config.toml
init_std_qkv = 0.0361
init_std_o = 0.00737
init_std_up = 0.0361
optimizer = "muon"
MLP neurons of a small language model. Each row is named by its layer, matrix (up: input weights) and neuron, and shows model dimensions 32-127. Each number is 128 + 32 x the weight over its row's rms, rounded and kept within 0 to 255. Numbers have three digits each.
After each neuron's rows, "fires after" lists the tokens most often just before its 100 highest values on Wikipedia text that the model never trained on.

L2.up561:153126127148087097120117113094118097096126127152043157176078114147108130177121150130152187156150154145115083097074166148134118118160112167118139161177095116159083129134110087101084112161142135134167178160141116161200122110148130107148076122131151118144128101098119134106133120090107170128
fires after: " to", " on", " would", " not", " may"

L2.up106:111148105137134091150099099069088114090095144056136112097152171163090105147090103100190132127115140144084109136075189151171091154117111170077126143135110090144134122124200086148075101111153094179119134138118121117153143125128125097120188100147125165143118124120155184091139094167086109111
fires after: " s", "S", " album", "T", "s", " It"

L3.up440:151094162147123107122162135144096083171119126121080128124092149069116137162151135160110121108146141143144148154100064101109120176106078182207105055106115118131064129074114111110111129109118141168143112140139088114176147112126066113172085062134098124128128073165163139155151148066100142145
fires after: " g", " r", "re", " re", "-", " b"

L6.up143:140106164086105158136090143154153137123150144135160140092114173116121120138126085140057106195149169145179165157091108142101210174147119083125097141148100112130114161112124138144177098136142144118098119115130118045146126187123176125108173105132127102105083095132142138140166143197147111125
fires after: " ", " at", " T", " a", "D", " A"

L3.up35:104178096148186110097184129135095110080178093155123162091151166087126143102106136142122170164136121152128158131111116100114122165157129146131087077148090173156167111142052124127088100101152112119130139132111135178094132133142136146130100126145124097118164100099082151091119142106140107162
fires after: "19", "20", " ins", "197"

L3.up208:129060103124138122090119112113168061157073188113142140142102084073152102118107159115109119097109138130130170173109105154131131124122152099081154072113133116067130175114126156100149131100176170132101101158174114167089172071168139089105122146158056095161158161144163134163145115029092112102
fires after: " b", "ra", " sp", " g", " be", " r"

L3.up701:083150119096103147108104103146149092126204131162102069130168068126092122104128114124107102129111130103123105129093067146094110123123135183086152175146087166169163134133132157166144130159134092139088144117092145162094169122093093099167106108143095120112133112133113121099076155082117166148
fires after: "S", " United", " Cro", "ap", "gy", " Kore"

L4.up647:129110113076125178096143064103141188133139168101109119110133117081132162140146136173111151103090144143079101124150148137101128143130174040164132113137127128083124113116055100183173129100147099097126132159122082114160189108169110170117109137121135154179121163142112114138059132129142096070
fires after: " ph", " m", "==", "°", "″"

L6.up57:138210158148147106092169130138180151129111166150058163124119114127116083090107129108175089106062160145100094144104093156116116140177146103100077120158123119131134066084140148140175127105073115158188139120133108114107122137169117114168139097130211142092091081105108084129156113168109200072
fires after: " the", " e", "ebsite", " w"

L3.up290:130097109188167062092187099146127122171141135112109161103106134123139079175165137120145134156192103177147078195121141135134157144140118140151114149111091187145140083119136101153167113144112176092119112084156078133074167027130205131124183081094097150114130184160166152152162106156118192131
fires after: " R", " Tr", "R", " tr", " Bl", " gr"

L4.up74:132170182113145103131082063086171175151101173141113084115151218160100179105153072118124134098150143126141066110134137163120175153168129096162166142108089122164142156059174127137130109059106091099120127075080106110089096183127107135070119112170153149156162057076118138146091113154082115163
fires after: " the", " Mel", " is", " Euro", "i"

L3.up657:135125069048043159093076122127151090137137117139102150137116062144106123169151146136139118129103151112149122207114115106204173077181155157131128099118143132138163193112131163136098128126165145151125075083102118148179205101082115095157103141116173144089110081114167189077150107184094119159
fires after: " the", " pl", " b", " m", " The", " 1960"

L3.up709:084124141156119184188083154121176146124115140164164195141121100127131116104099160094153110089103192150115163186131159151070117125166158154144061115130079161131136158128121122167074097131122175139092054182127135087099149132190136172111110136069104148081091121186153078147146119130171123162
fires after: " g", " ent", " caus", " turn"

L2.up386:114126102164147066116098128126184109131134125121134140102168092162132117075100084107132130136120192135115105089096124116185104101138085146149078066043171128131164183065104142136082125129097104100086102125156139137093137143069159101059126063171126150174094129179147112156085121130129152082
fires after: " Pol", " Cro", "ut", "E", " Dan", " Nor"

L6.up373:143143137115178103178146090067143149118121106142138056166093143115074110159186103124176113167066127116108162068142096126142101120137124079148095089134141163112150120166096089141148117130186120151136122083182163142162090106094118175082141087112155121142108122083146130150115152186077130120
fires after: "at", "er", "ot", "it", "in", "t"

L3.up110:140148159105088105089128121134119128150135176139073128092127133087152085130079100082120156095058193139155062120092149137133136138166134151112100152101172097090176129106116146109086136125091140122125140179142094097096138157111127153108123170150117185146094104028148136107118162143118099130
fires after: " E", " e", "E", "he"